python train.py --num_hidden_layers=9 --hidden_size=640 --num_attention_heads=10 --num_key_value_heads=5 --head_dim=64 --intermediate_size=1728 --vocab_size=20486 --hidden_act="swiglu" --norm="rmsnorm" --norm_place="pre" --norm_eps=1e-05 --positions="rope" --rope_theta=10000.0 --rope_fraction=1.0 --qk_norm=true --attn_scale=0.125 --bias="none" --tie_word_embeddings=false --parallel_block=false --extras=["capped logits"] --init="uniform" --init_std_qkv=0.0317 --init_std_o=0.0 --init_std_up=0.0317 --init_std_down=0.0 --optimizer="muon_variant" --learning_rate=0.00193 --lr_mult_o=0.879 --lr_mult_down=3.0 --beta1=0.93 --lr_head=0.019 --warmup_steps=0 --schedule="wsd" --decay_fraction=0.845 --decay_shape="linear" --final_lr_fraction=0.0 --batch_tokens=[65536, 131072, 196608] --max_seq_len=2048 --doc_mask=true --train_tokens=879700000 --max_steps=6874 --dataset="wikipedia_en"
MLP neurons of a small language model. Each row is named by its layer, matrix (gate and up: input weights; down: output weights) and neuron, and shows model dimensions 544-639. Each number is 200 + 30 x the weight over its row's rms, rounded and kept within 0 to 999. A neuron's up and down rows have the sign that makes its largest values positive.
After each neuron's rows, "raises" lists the tokens whose logits its output raises most directly, leaving later layers aside.

L6.gate1471,188,213,202,215,202,219,194,211,226,226,195,186,195,210,157,198,193,205,186,239,193,151,200,271,211,164,199,154,161,183,154,177,180,155,228,172,221,200,167,148,243,231,187,212,187,190,176,238,237,195,186,173,239,186,196,243,202,172,184,176,166,205,220,235,221,195,199,195,200,241,163,202,171,216,208,229,223,215,212,168,201,215,208,200,112,214,146,194,261,187,165,217,203,172,204,213
L6.up1471,256,207,189,217,189,191,143,197,229,184,199,201,190,195,228,188,239,206,170,207,151,147,195,199,193,190,212,207,223,162,178,176,225,191,148,165,243,171,196,262,205,231,199,232,177,250,222,167,197,175,217,143,205,218,219,183,225,133,264,179,253,183,223,236,196,200,196,169,195,194,200,186,185,200,148,179,175,194,200,183,222,228,204,146,211,215,253,191,203,162,189,165,166,291,179,162
L6.down1471,226,200,214,252,174,194,141,219,209,269,229,138,210,195,169,202,216,156,237,231,221,202,192,234,229,177,245,155,195,150,154,203,145,196,216,158,163,233,170,168,240,245,149,268,216,207,226,174,252,221,177,145,190,187,205,278,152,166,181,195,181,207,200,175,160,199,152,154,189,219,208,175,209,178,205,201,207,195,218,268,181,184,149,177,210,233,222,201,221,257,172,175,174,204,209,218
raises: "igned", "anced", "ged", "ounded", "ited"

L5.gate1619,127,225,220,182,157,288,188,222,209,158,220,186,198,183,230,213,179,194,248,194,188,226,236,228,194,194,198,235,159,191,232,173,204,205,188,196,171,229,190,191,198,158,135,201,201,189,191,163,205,174,206,163,294,193,200,221,204,203,201,245,199,185,173,191,153,222,171,191,199,198,217,205,197,183,185,174,189,154,238,223,227,239,165,251,172,209,231,197,206,172,231,153,213,255,183,248
L5.up1619,230,189,198,192,174,273,232,154,184,178,212,153,203,161,157,200,177,209,196,179,185,220,206,228,212,210,172,229,235,237,168,152,232,179,204,192,233,184,156,168,232,214,254,221,264,183,186,173,217,240,177,169,172,161,224,205,219,199,193,231,229,210,204,262,163,201,205,148,185,154,178,229,173,189,163,146,230,227,154,226,224,167,169,207,202,202,147,225,200,245,263,190,221,177,199,179
L5.down1619,182,272,150,210,165,171,205,209,196,252,190,126,213,230,163,192,226,162,209,218,241,177,217,171,188,167,185,224,217,186,219,199,207,203,219,190,184,195,233,188,154,166,216,154,189,262,221,210,219,238,189,163,161,181,218,169,267,176,194,212,146,170,196,230,240,200,190,186,193,184,178,175,239,205,171,239,210,221,244,191,168,142,146,228,211,180,191,202,275,177,188,199,216,204,234,213
raises: "key", "ker", "pec", "ony", "quis"

L5.gate321,167,186,197,238,217,185,168,252,143,206,175,184,125,197,203,244,246,258,203,180,211,251,208,124,183,241,202,190,186,216,237,152,237,228,228,270,172,232,168,177,213,218,156,233,239,219,187,223,216,204,181,210,160,197,194,247,214,200,263,181,200,207,228,148,215,209,214,147,220,240,203,229,168,198,228,233,210,224,208,185,186,224,155,225,182,198,147,205,202,204,202,184,248,202,253,244
L5.up321,186,155,202,182,156,160,192,220,206,221,182,172,188,237,208,122,222,196,154,195,248,184,200,185,209,223,140,185,220,191,244,180,205,235,261,218,176,227,243,187,161,182,135,202,241,167,180,198,191,152,176,178,237,208,185,207,197,242,165,169,208,247,204,173,161,188,142,187,177,156,196,221,215,165,174,214,219,181,203,235,197,176,184,219,259,186,193,233,156,215,208,117,184,160,213,191
L5.down321,122,150,222,186,163,232,185,244,159,195,174,238,186,229,228,253,208,203,212,195,195,231,219,197,187,187,209,138,197,182,220,202,153,191,216,194,173,200,228,162,209,193,230,190,200,237,191,171,198,208,250,185,214,186,177,201,179,206,209,242,183,234,174,249,192,220,152,212,183,202,186,145,262,204,187,199,225,197,192,218,221,167,152,196,211,183,143,209,222,180,178,191,213,246,194,166
raises: "ft", "ki", "ko", "fa", "ks"

L5.gate1189,230,218,141,199,229,221,211,217,175,250,181,209,269,174,178,158,213,174,194,180,229,189,159,223,195,260,171,199,137,200,182,140,234,154,284,211,201,225,214,199,207,209,182,211,234,92,194,237,175,196,201,190,232,186,196,188,161,172,176,167,163,215,201,183,188,186,216,288,168,224,179,149,275,191,190,189,211,171,215,206,107,154,208,228,192,176,141,172,251,156,176,185,228,186,196,169
L5.up1189,220,168,176,186,201,146,228,151,246,218,197,248,181,214,144,144,163,215,210,192,211,160,170,220,220,207,187,233,229,218,232,189,186,220,204,210,190,179,179,136,168,199,192,164,138,206,196,218,220,179,178,208,197,220,207,190,229,223,206,168,195,174,234,186,214,157,199,199,170,190,190,187,264,231,230,195,217,280,202,198,175,168,185,212,235,228,220,221,186,189,186,267,207,201,235,228
L5.down1189,217,199,227,224,171,142,201,197,195,203,247,237,186,211,202,215,261,230,176,179,199,186,255,250,232,186,208,242,165,208,208,139,207,231,183,241,176,188,164,301,213,198,196,202,145,190,198,165,207,151,177,180,168,193,210,209,212,192,195,244,203,216,198,205,188,238,213,176,141,227,194,220,218,247,201,183,212,209,163,196,197,242,174,191,242,181,156,208,218,202,217,251,211,185,220,213
raises: " others", " those", " otherwise", " this", " thus"

L6.gate287,179,198,240,196,220,137,202,191,170,203,173,177,208,252,241,206,191,208,185,222,222,226,239,229,242,181,168,220,248,171,240,177,251,179,191,171,215,149,194,249,157,199,212,234,239,216,208,167,232,176,187,159,207,216,159,232,214,183,210,216,220,229,193,192,156,170,202,249,156,214,229,253,154,217,183,215,191,175,160,143,196,211,167,238,225,183,169,219,209,199,234,250,186,219,172,218
L6.up287,217,204,264,205,210,173,176,201,250,142,186,179,167,184,184,186,194,200,183,215,279,209,191,260,216,149,187,216,233,151,162,221,186,205,213,185,234,211,169,227,214,168,216,166,208,228,228,238,178,229,219,230,176,207,173,206,165,211,230,196,167,219,216,205,211,168,164,221,221,189,202,231,180,187,214,191,204,239,188,200,176,178,204,200,155,174,188,180,174,201,220,168,212,180,213,173
L6.down287,218,215,214,198,192,98,239,166,202,127,198,210,245,223,223,233,200,206,179,170,250,144,183,208,218,140,184,157,187,228,212,222,171,183,217,177,181,210,238,204,194,198,205,196,249,219,216,202,224,206,205,213,166,238,274,220,185,189,237,176,223,212,170,142,158,139,220,203,182,198,230,265,125,171,229,239,161,205,186,178,214,128,210,183,166,225,189,255,187,194,203,146,173,198,195,164
raises: "out", "outs", "down", " time", "up"

L6.gate1506,223,219,281,214,197,182,247,179,170,238,257,201,177,235,137,162,221,224,205,148,211,203,220,185,215,222,229,197,174,189,193,217,219,319,220,205,180,214,198,174,186,213,210,162,230,182,175,215,255,173,198,201,216,253,126,202,153,205,206,235,199,243,254,204,201,241,179,224,163,181,206,202,185,186,180,206,206,248,189,173,234,256,233,186,177,207,190,150,139,180,149,231,177,233,251,215
L6.up1506,152,227,216,181,170,215,206,177,138,215,223,152,172,158,179,170,273,245,183,183,200,231,242,206,212,196,199,220,185,221,149,214,196,211,231,204,234,200,163,244,225,245,147,234,249,208,190,241,229,174,203,175,182,252,180,217,168,227,174,215,201,181,223,235,214,159,177,211,204,186,185,217,120,212,209,232,179,183,195,152,238,237,210,165,149,219,181,176,220,199,205,276,188,176,286,223
L6.down1506,187,228,201,223,163,220,186,223,158,221,206,203,164,189,193,187,171,181,271,203,225,158,193,198,238,212,195,251,248,182,239,183,204,197,208,213,172,224,244,181,218,220,173,224,223,142,254,192,235,183,182,208,182,213,147,192,210,173,213,204,225,199,260,200,226,203,155,219,211,139,222,164,212,223,181,215,143,216,182,224,144,187,198,224,194,167,203,213,223,216,170,206,192,184,185,192
raises: "h", "ha", "en", "hu", "hen"

L6.gate1554,158,214,164,181,198,194,228,190,219,220,189,208,193,231,192,224,189,214,239,216,204,180,224,275,167,155,140,184,176,216,198,180,195,198,208,205,182,240,192,239,178,177,240,156,185,164,205,144,163,223,208,218,173,209,189,175,228,199,197,236,219,176,165,224,203,183,167,212,247,258,196,194,148,186,169,163,176,228,161,155,163,166,197,189,220,204,173,213,185,220,208,222,230,124,150,258
L6.up1554,166,231,221,218,166,185,146,178,181,160,175,244,197,167,191,181,226,211,159,171,227,185,192,252,192,209,178,181,231,197,172,193,177,166,205,164,196,243,178,202,175,205,250,238,215,208,171,202,185,213,219,197,230,172,174,213,235,167,206,224,248,180,170,198,224,262,177,167,182,204,158,179,197,186,229,240,157,172,204,209,247,241,161,198,185,184,201,225,186,250,189,209,197,214,228,242
L6.down1554,220,229,193,188,205,217,236,191,235,200,226,194,222,194,165,185,222,219,204,189,220,221,223,266,218,165,170,191,178,180,241,226,174,192,183,227,186,159,192,230,198,219,204,170,203,183,181,222,149,256,194,248,170,199,132,194,205,223,152,241,178,178,198,208,222,226,206,182,221,219,233,197,242,235,141,243,138,166,183,129,212,193,194,175,173,215,197,183,168,204,218,236,250,210,106,197
raises: "s", "ities", "ists", "iles", "ism"

L5.gate455,123,174,243,217,176,213,198,168,178,150,208,196,188,191,191,183,232,212,173,201,164,162,205,161,203,201,187,242,254,231,198,232,214,245,245,162,234,194,223,215,259,202,201,210,251,210,251,184,213,176,195,205,229,155,251,201,160,192,138,233,207,155,203,190,159,183,231,158,191,240,211,250,169,205,220,170,205,273,247,194,187,224,212,165,227,216,223,237,137,252,191,212,204,217,195,177
L5.up455,196,172,191,188,188,149,235,200,185,169,184,195,164,204,186,199,227,236,210,242,173,191,168,224,192,193,199,191,197,258,183,268,183,208,202,188,166,199,185,162,171,131,234,192,222,216,179,208,205,202,268,162,219,181,227,210,177,168,203,118,184,214,142,182,230,167,223,156,142,259,196,235,209,181,200,183,196,213,203,183,188,168,171,244,206,220,194,178,195,242,204,196,171,223,207,179
L5.down455,205,199,204,236,233,178,191,223,179,199,191,201,192,172,199,157,235,213,230,208,230,248,195,197,205,173,195,206,190,249,150,231,233,237,191,274,162,223,193,171,257,166,209,198,209,252,183,222,242,225,221,226,223,161,235,274,171,177,205,202,201,217,172,227,191,195,214,188,171,243,239,232,146,204,213,236,205,225,179,166,153,174,208,221,253,190,212,182,218,214,201,174,274,213,181,147
raises: " east", " north", " south", " west", " northwest"

L5.gate1606,163,164,218,220,223,182,226,214,195,181,214,213,220,310,187,171,154,203,129,232,215,131,137,194,175,192,205,193,175,206,233,190,210,214,242,203,195,198,183,158,225,189,196,251,228,232,228,176,174,153,213,196,227,192,175,200,198,161,228,239,224,180,173,230,161,178,201,266,165,197,234,158,155,176,218,165,189,230,233,228,244,203,233,239,192,168,180,205,218,242,153,245,230,161,194,248
L5.up1606,190,194,219,231,204,180,231,239,177,213,219,176,157,248,221,206,169,214,157,189,209,161,139,208,212,185,190,206,201,159,205,226,188,172,223,195,166,150,167,191,173,203,203,204,193,255,178,163,221,186,206,178,223,214,211,222,165,207,175,200,228,182,208,260,173,181,222,251,194,194,228,195,161,162,163,169,211,212,277,205,178,185,245,220,211,236,188,183,222,231,141,218,151,211,202,275
L5.down1606,176,173,208,188,206,227,188,212,208,234,228,196,216,171,206,236,160,171,117,191,186,204,190,229,237,189,137,217,190,173,244,220,185,198,229,235,164,175,143,121,160,221,233,238,202,206,159,184,190,172,136,187,215,174,161,232,185,203,177,223,263,180,232,214,217,212,184,230,193,211,170,203,217,203,188,175,163,206,222,225,193,187,269,218,231,172,196,164,168,194,220,244,127,168,195,200
raises: " magazine", " newspaper", " review", " critic", " wrote"

L6.gate424,228,194,220,223,215,211,191,222,216,210,219,188,181,219,181,155,198,245,112,169,213,167,212,278,188,206,209,186,223,218,209,203,287,170,188,168,241,188,228,225,188,154,201,259,206,200,202,209,181,183,240,207,189,185,183,228,182,183,196,222,198,210,210,251,151,169,241,151,206,158,147,192,220,254,187,160,147,221,205,227,207,155,238,197,177,259,251,228,220,229,197,216,198,217,166,196
L6.up424,195,210,215,174,263,172,216,163,226,254,207,220,170,239,218,247,156,212,196,206,221,273,203,242,271,196,201,221,208,237,178,129,188,231,206,224,176,199,179,237,141,182,236,264,186,195,173,183,245,210,198,182,186,127,167,162,97,250,201,256,148,213,204,207,253,182,214,188,232,213,186,167,173,178,193,187,166,213,221,232,163,234,221,185,239,223,238,202,227,254,176,221,203,224,197,198
L6.down424,223,188,202,190,192,183,218,177,226,171,205,187,133,191,257,226,198,214,168,209,137,168,146,226,256,149,196,209,208,197,156,240,134,192,166,228,212,174,243,220,167,166,192,258,157,241,204,204,145,151,208,190,239,212,168,169,166,218,204,202,237,141,198,212,206,205,158,185,175,192,240,214,223,235,183,169,195,255,213,198,233,191,210,213,177,221,193,205,195,191,162,189,177,181,183,207
raises: "ion", "ional", "cer", "ions", "ive"

L5.gate1634,171,167,164,235,228,234,181,253,149,212,205,139,212,184,229,190,273,175,271,202,195,208,222,194,134,200,182,238,170,181,243,261,234,193,184,227,223,191,155,261,262,209,185,238,207,199,210,196,215,151,199,191,185,213,229,174,185,156,206,244,229,216,193,203,120,134,213,239,243,134,183,239,187,223,171,230,204,234,215,270,231,173,261,162,211,231,227,166,234,257,190,212,261,169,189,171
L5.up1634,202,122,181,204,246,180,152,190,232,192,263,181,244,193,174,209,246,224,197,187,178,253,233,199,151,237,246,256,234,227,175,222,223,227,279,183,200,197,239,160,184,216,94,180,191,218,197,183,183,158,225,204,159,238,181,232,165,243,209,218,187,187,167,197,189,148,234,222,166,203,171,233,198,249,188,168,188,250,205,257,181,204,252,202,168,209,230,194,175,206,216,211,225,170,201,192
L5.down1634,188,143,198,172,248,184,176,256,202,221,214,194,225,234,220,193,190,248,246,181,180,190,222,202,167,211,241,198,153,209,213,223,212,263,136,242,217,207,179,200,155,230,227,185,201,208,172,183,201,203,152,182,158,182,177,212,206,223,210,193,213,210,175,118,140,202,196,201,224,199,176,163,198,194,213,207,257,173,262,232,164,198,231,194,191,188,227,153,184,187,165,136,161,215,173,190
raises: "men", "ock", "ocks", "que", "m"

L6.gate1134,178,213,213,190,186,183,268,210,194,200,204,176,193,218,212,211,239,246,210,226,199,238,132,226,220,176,217,180,222,196,212,201,183,239,158,152,235,176,233,199,203,208,211,215,165,197,180,184,252,205,183,201,199,195,182,181,165,223,203,216,139,220,196,232,178,186,208,193,237,209,217,226,196,222,192,219,234,213,255,215,186,153,227,198,228,217,260,225,188,198,193,233,212,181,197,228
L6.up1134,178,200,247,172,240,172,207,208,252,192,254,194,217,141,157,176,229,217,247,241,177,186,189,177,206,201,185,214,255,185,192,202,186,172,291,209,232,164,255,191,189,214,222,185,179,201,193,168,238,178,181,177,213,220,197,187,175,156,217,217,191,221,182,223,226,169,197,173,152,237,221,247,171,196,206,203,244,187,181,158,191,203,198,238,184,210,247,194,172,179,199,233,223,164,235,217
L6.down1134,171,219,132,231,198,199,231,249,209,216,247,204,202,169,182,201,192,225,219,196,236,233,152,164,191,202,211,188,225,165,219,208,185,190,205,162,148,235,237,262,174,227,149,182,243,225,149,177,205,202,165,219,213,194,218,180,191,213,151,192,162,193,205,221,204,203,206,200,178,225,242,207,140,185,173,196,217,209,170,228,232,180,185,205,195,187,229,194,176,144,207,220,208,170,238,184
raises: "ote", "omen", "amed", "ome", "ova"

L6.gate1559,219,219,199,209,196,167,232,195,172,259,196,213,204,188,194,181,211,176,190,217,268,209,220,185,236,163,251,230,198,163,191,192,212,232,252,196,188,208,253,200,220,197,215,206,187,174,155,187,122,205,162,201,231,199,234,204,190,171,170,209,187,239,259,173,183,212,189,232,191,192,230,226,239,190,185,232,204,244,243,146,201,179,213,206,182,174,236,184,302,185,245,189,208,166,238,198
L6.up1559,206,171,201,209,170,201,179,206,250,219,208,222,203,201,213,173,216,285,229,158,209,220,213,154,167,169,214,267,182,201,203,214,212,208,215,226,223,190,210,213,157,204,117,177,184,160,175,213,187,264,188,149,181,116,223,210,184,193,210,241,251,142,194,135,230,138,156,184,188,158,255,184,191,169,233,204,236,252,161,211,189,217,189,231,159,263,202,192,250,261,198,159,203,228,191,202
L6.down1559,221,207,169,231,274,226,205,141,204,256,251,172,191,149,242,198,241,205,222,209,207,187,229,198,245,166,236,158,168,216,209,265,176,212,188,224,207,195,230,204,205,209,177,213,170,192,183,229,160,231,197,160,204,147,184,201,193,213,200,210,191,200,204,191,225,147,179,222,198,158,164,201,188,173,172,192,191,226,157,218,205,221,253,145,182,215,197,242,238,187,209,138,145,212,231,284
raises: "car", "cles", "ci", "one", "ca"

L5.gate1130,215,135,223,250,197,181,242,180,172,194,166,215,197,176,230,187,173,166,183,202,232,162,220,194,267,179,241,189,175,198,205,187,213,157,180,176,159,227,220,187,210,232,201,186,210,219,201,184,184,204,124,210,209,188,227,179,182,233,184,160,234,167,181,212,203,162,208,243,246,207,151,242,216,195,214,208,209,185,260,213,237,186,186,227,189,236,144,206,175,169,231,250,207,239,168,170
L5.up1130,199,174,227,146,169,160,204,193,220,191,168,265,202,128,240,225,233,215,169,203,241,206,229,209,245,186,228,214,194,209,111,214,251,209,187,146,246,262,173,166,191,154,240,163,191,191,188,213,161,204,184,286,215,174,227,133,202,183,155,224,199,189,230,169,187,216,211,193,212,197,137,206,153,150,135,252,213,272,204,235,227,227,205,221,185,210,206,214,177,231,206,188,190,264,193,240
L5.down1130,194,212,235,228,200,192,239,180,213,173,210,245,202,181,205,185,184,217,207,168,191,200,210,146,226,211,200,226,212,196,185,227,215,151,138,208,219,245,186,267,234,170,228,223,175,213,212,180,222,178,138,248,233,231,259,160,194,222,154,207,262,239,181,201,189,197,232,212,246,162,167,172,208,191,200,233,229,217,238,198,209,220,154,212,227,241,199,231,177,241,189,172,212,187,171,206
raises: " and", " &", " etc", "ites", "BC"

L6.gate1475,214,199,228,223,224,217,208,177,135,205,173,199,166,241,256,205,215,214,156,197,216,233,234,191,187,200,230,203,168,170,211,212,247,167,225,179,216,235,215,159,211,191,195,175,222,182,225,191,173,190,194,254,157,217,199,230,152,190,192,183,171,221,157,132,225,214,198,185,186,165,223,204,199,236,244,195,200,242,223,228,208,209,231,193,194,199,188,192,213,221,177,224,212,197,247,180
L6.up1475,149,149,200,184,174,119,208,214,207,244,272,214,199,168,202,144,175,173,164,211,210,182,221,236,221,247,183,244,177,289,204,173,213,239,165,155,208,190,222,163,156,195,187,162,190,231,202,228,202,219,193,185,236,214,169,191,236,250,193,225,180,176,180,199,186,214,229,258,203,227,187,180,219,157,153,203,183,190,163,177,215,129,228,213,182,146,208,180,199,181,208,250,180,159,177,202
L6.down1475,248,157,200,190,162,232,172,157,94,212,205,148,163,226,187,236,211,206,175,189,146,214,185,179,205,200,183,185,203,181,163,202,195,149,226,218,230,207,174,174,193,210,136,255,216,171,188,205,184,208,211,219,135,244,213,219,163,162,200,121,178,209,198,130,195,237,183,190,199,237,222,215,234,201,195,184,144,237,237,199,265,222,217,208,186,168,196,226,227,181,257,189,230,146,257,179
raises: " they", " continued", " he", " remains", " were"

L6.gate457,252,166,206,213,215,252,183,204,226,181,136,168,217,195,238,181,192,179,160,154,208,196,196,165,213,196,177,198,211,246,202,228,222,240,206,266,191,184,219,241,192,259,183,195,154,165,185,222,189,195,154,198,177,252,215,215,227,204,261,211,242,212,234,160,183,200,256,202,198,253,143,223,213,265,228,213,143,254,196,168,239,215,169,149,226,179,166,202,239,225,210,198,220,245,224,185
L6.up457,208,195,186,233,127,206,199,224,222,204,168,225,265,199,163,252,186,206,132,176,194,181,152,187,220,246,171,229,215,237,239,242,158,201,199,197,202,224,229,189,253,213,188,246,227,187,206,187,175,209,208,190,170,193,160,157,173,188,251,205,194,220,192,156,227,249,195,203,233,148,183,163,236,201,202,259,204,189,159,232,239,197,194,176,202,239,228,191,209,184,198,173,225,180,220,190
L6.down457,169,248,166,244,161,211,184,220,209,169,233,258,210,226,207,185,196,197,189,168,191,224,233,190,225,214,172,232,217,213,203,208,187,160,201,176,180,226,181,185,234,184,233,235,176,175,193,198,203,177,214,247,205,200,175,184,202,201,208,247,194,176,189,175,186,198,159,234,181,245,197,202,176,203,167,157,218,163,165,155,206,228,159,157,214,162,190,205,170,167,161,230,174,184,239,171
raises: "ures", "ury", "uring", "ura", "ile"

L6.gate1128,158,169,237,192,195,209,187,172,199,241,240,155,251,163,217,205,194,195,178,177,161,168,181,161,197,235,174,192,219,115,187,192,170,208,217,200,253,177,200,151,222,155,142,189,242,172,190,212,247,226,217,174,216,201,191,225,239,239,207,161,222,233,212,231,166,227,232,229,133,260,208,184,194,190,194,185,217,166,221,146,162,191,195,240,213,207,224,114,254,196,175,229,199,176,151,215
L6.up1128,169,170,260,249,178,189,200,162,211,160,185,189,181,224,181,262,232,224,226,172,209,159,202,176,202,169,178,271,189,191,244,209,180,199,231,185,222,214,176,268,279,169,165,205,185,215,216,280,229,143,195,209,248,221,263,172,230,163,221,225,180,224,214,177,203,223,194,208,195,194,216,235,198,217,214,199,226,219,171,152,159,189,169,223,170,179,207,146,182,178,203,239,210,216,196,165
L6.down1128,158,210,210,189,175,228,201,198,248,185,202,243,193,239,156,177,189,194,159,245,199,189,203,202,238,170,184,193,207,233,207,209,141,235,245,231,156,206,266,240,203,231,202,196,267,171,213,157,209,218,224,189,221,227,219,244,169,240,188,231,185,215,173,146,185,225,200,232,173,179,217,213,192,270,228,241,203,217,201,201,233,206,180,187,214,202,154,193,193,135,202,203,216,149,190,239
raises: " of", "',", " later", "'", " quickly"

L5.gate803,152,199,211,226,195,202,240,150,197,211,212,227,216,242,195,146,147,210,193,203,199,230,201,183,131,213,231,219,218,213,235,194,221,197,201,215,210,212,174,242,224,238,238,205,217,256,240,160,231,173,201,209,192,180,189,180,210,219,235,226,243,235,231,196,212,162,234,182,245,186,190,171,242,211,220,152,132,179,199,201,199,213,195,212,180,219,174,188,239,216,143,174,174,145,206,170
L5.up803,190,211,189,211,224,186,226,165,219,203,197,201,197,206,198,134,160,247,161,166,171,199,187,187,159,234,229,222,170,227,195,163,221,179,168,238,256,231,195,223,187,230,150,211,175,197,186,209,187,199,238,236,189,209,184,241,216,214,238,194,246,159,257,218,227,151,199,213,196,210,190,206,190,246,231,174,194,242,185,244,186,206,145,201,150,161,175,165,172,222,106,220,191,199,215,206
L5.down803,190,180,289,181,152,226,167,165,154,200,163,256,156,210,199,172,193,173,139,170,172,239,167,153,170,179,191,202,200,189,192,191,178,184,218,233,195,208,202,144,174,164,182,231,185,189,163,186,195,194,169,211,255,210,229,200,209,217,236,230,243,180,228,173,244,269,165,168,224,171,225,168,228,190,253,147,257,215,169,181,215,229,188,198,214,202,210,183,217,159,155,178,164,198,195,228
raises: " name", " names", "born", "-", " class"

L6.gate1465,181,226,189,228,200,152,187,188,212,196,180,210,220,214,220,209,197,219,213,152,193,194,173,226,204,147,232,247,224,163,214,198,194,146,113,236,203,184,191,234,182,161,189,155,188,191,223,150,211,158,155,202,257,169,236,156,200,172,235,183,236,217,254,157,197,171,190,259,159,197,204,141,216,174,171,230,209,205,143,187,221,199,204,233,167,226,183,160,200,225,188,227,207,187,218,231
L6.up1465,212,187,224,178,217,152,194,172,237,178,202,213,214,219,226,202,186,234,169,195,168,145,129,258,152,163,242,166,163,204,166,249,237,186,201,220,200,191,198,229,198,167,172,199,244,209,245,159,203,229,187,219,196,162,174,221,195,161,199,161,201,203,199,204,221,215,166,198,200,153,175,145,224,201,213,178,203,133,139,192,186,219,192,238,243,200,205,154,188,198,192,186,137,222,233,215
L6.down1465,160,164,224,192,278,152,182,197,180,234,180,207,217,298,175,171,248,193,223,200,187,177,157,227,218,197,225,213,183,228,199,169,195,206,190,186,202,207,169,189,197,205,165,184,185,176,229,173,216,186,171,199,198,233,135,195,163,222,188,164,143,170,203,143,178,201,140,207,154,231,199,199,205,141,189,234,233,196,141,232,195,162,171,192,159,235,226,208,233,200,173,198,172,194,197,243
raises: " months", " few", " couple", " hours", " minutes"

L6.gate1142,155,170,169,212,185,222,226,218,179,150,216,215,148,217,145,221,163,170,148,170,169,159,145,190,237,202,202,190,219,191,271,224,185,181,226,212,206,200,168,167,143,233,200,252,167,196,203,129,242,200,193,245,210,180,221,209,161,206,184,239,214,267,206,250,240,248,212,197,182,151,153,179,162,143,170,162,222,223,282,256,227,222,252,183,181,169,180,205,265,196,189,161,169,228,228,217
L6.up1142,218,209,169,233,163,233,240,202,140,141,174,240,176,216,258,207,209,197,217,180,187,209,190,201,190,194,177,175,185,162,212,204,191,201,195,238,145,192,170,203,152,250,224,204,231,145,176,139,224,231,209,186,193,225,175,264,186,197,138,221,226,182,208,219,215,230,259,215,246,204,238,256,234,238,173,193,199,168,277,252,214,214,244,207,231,168,207,203,186,214,216,215,234,186,201,223
L6.down1142,207,203,197,186,215,234,215,225,207,159,165,195,166,197,271,221,179,249,210,166,137,165,217,188,181,225,176,218,240,191,237,189,190,189,188,216,234,234,208,229,176,160,224,202,162,111,136,205,191,147,205,196,218,137,196,242,242,213,187,208,204,252,209,209,158,191,210,228,170,204,197,232,183,123,189,163,199,188,166,188,203,212,212,201,210,210,171,184,192,262,186,221,212,145,188,206
raises: " mean", " average", " temperature", " seasons", "other"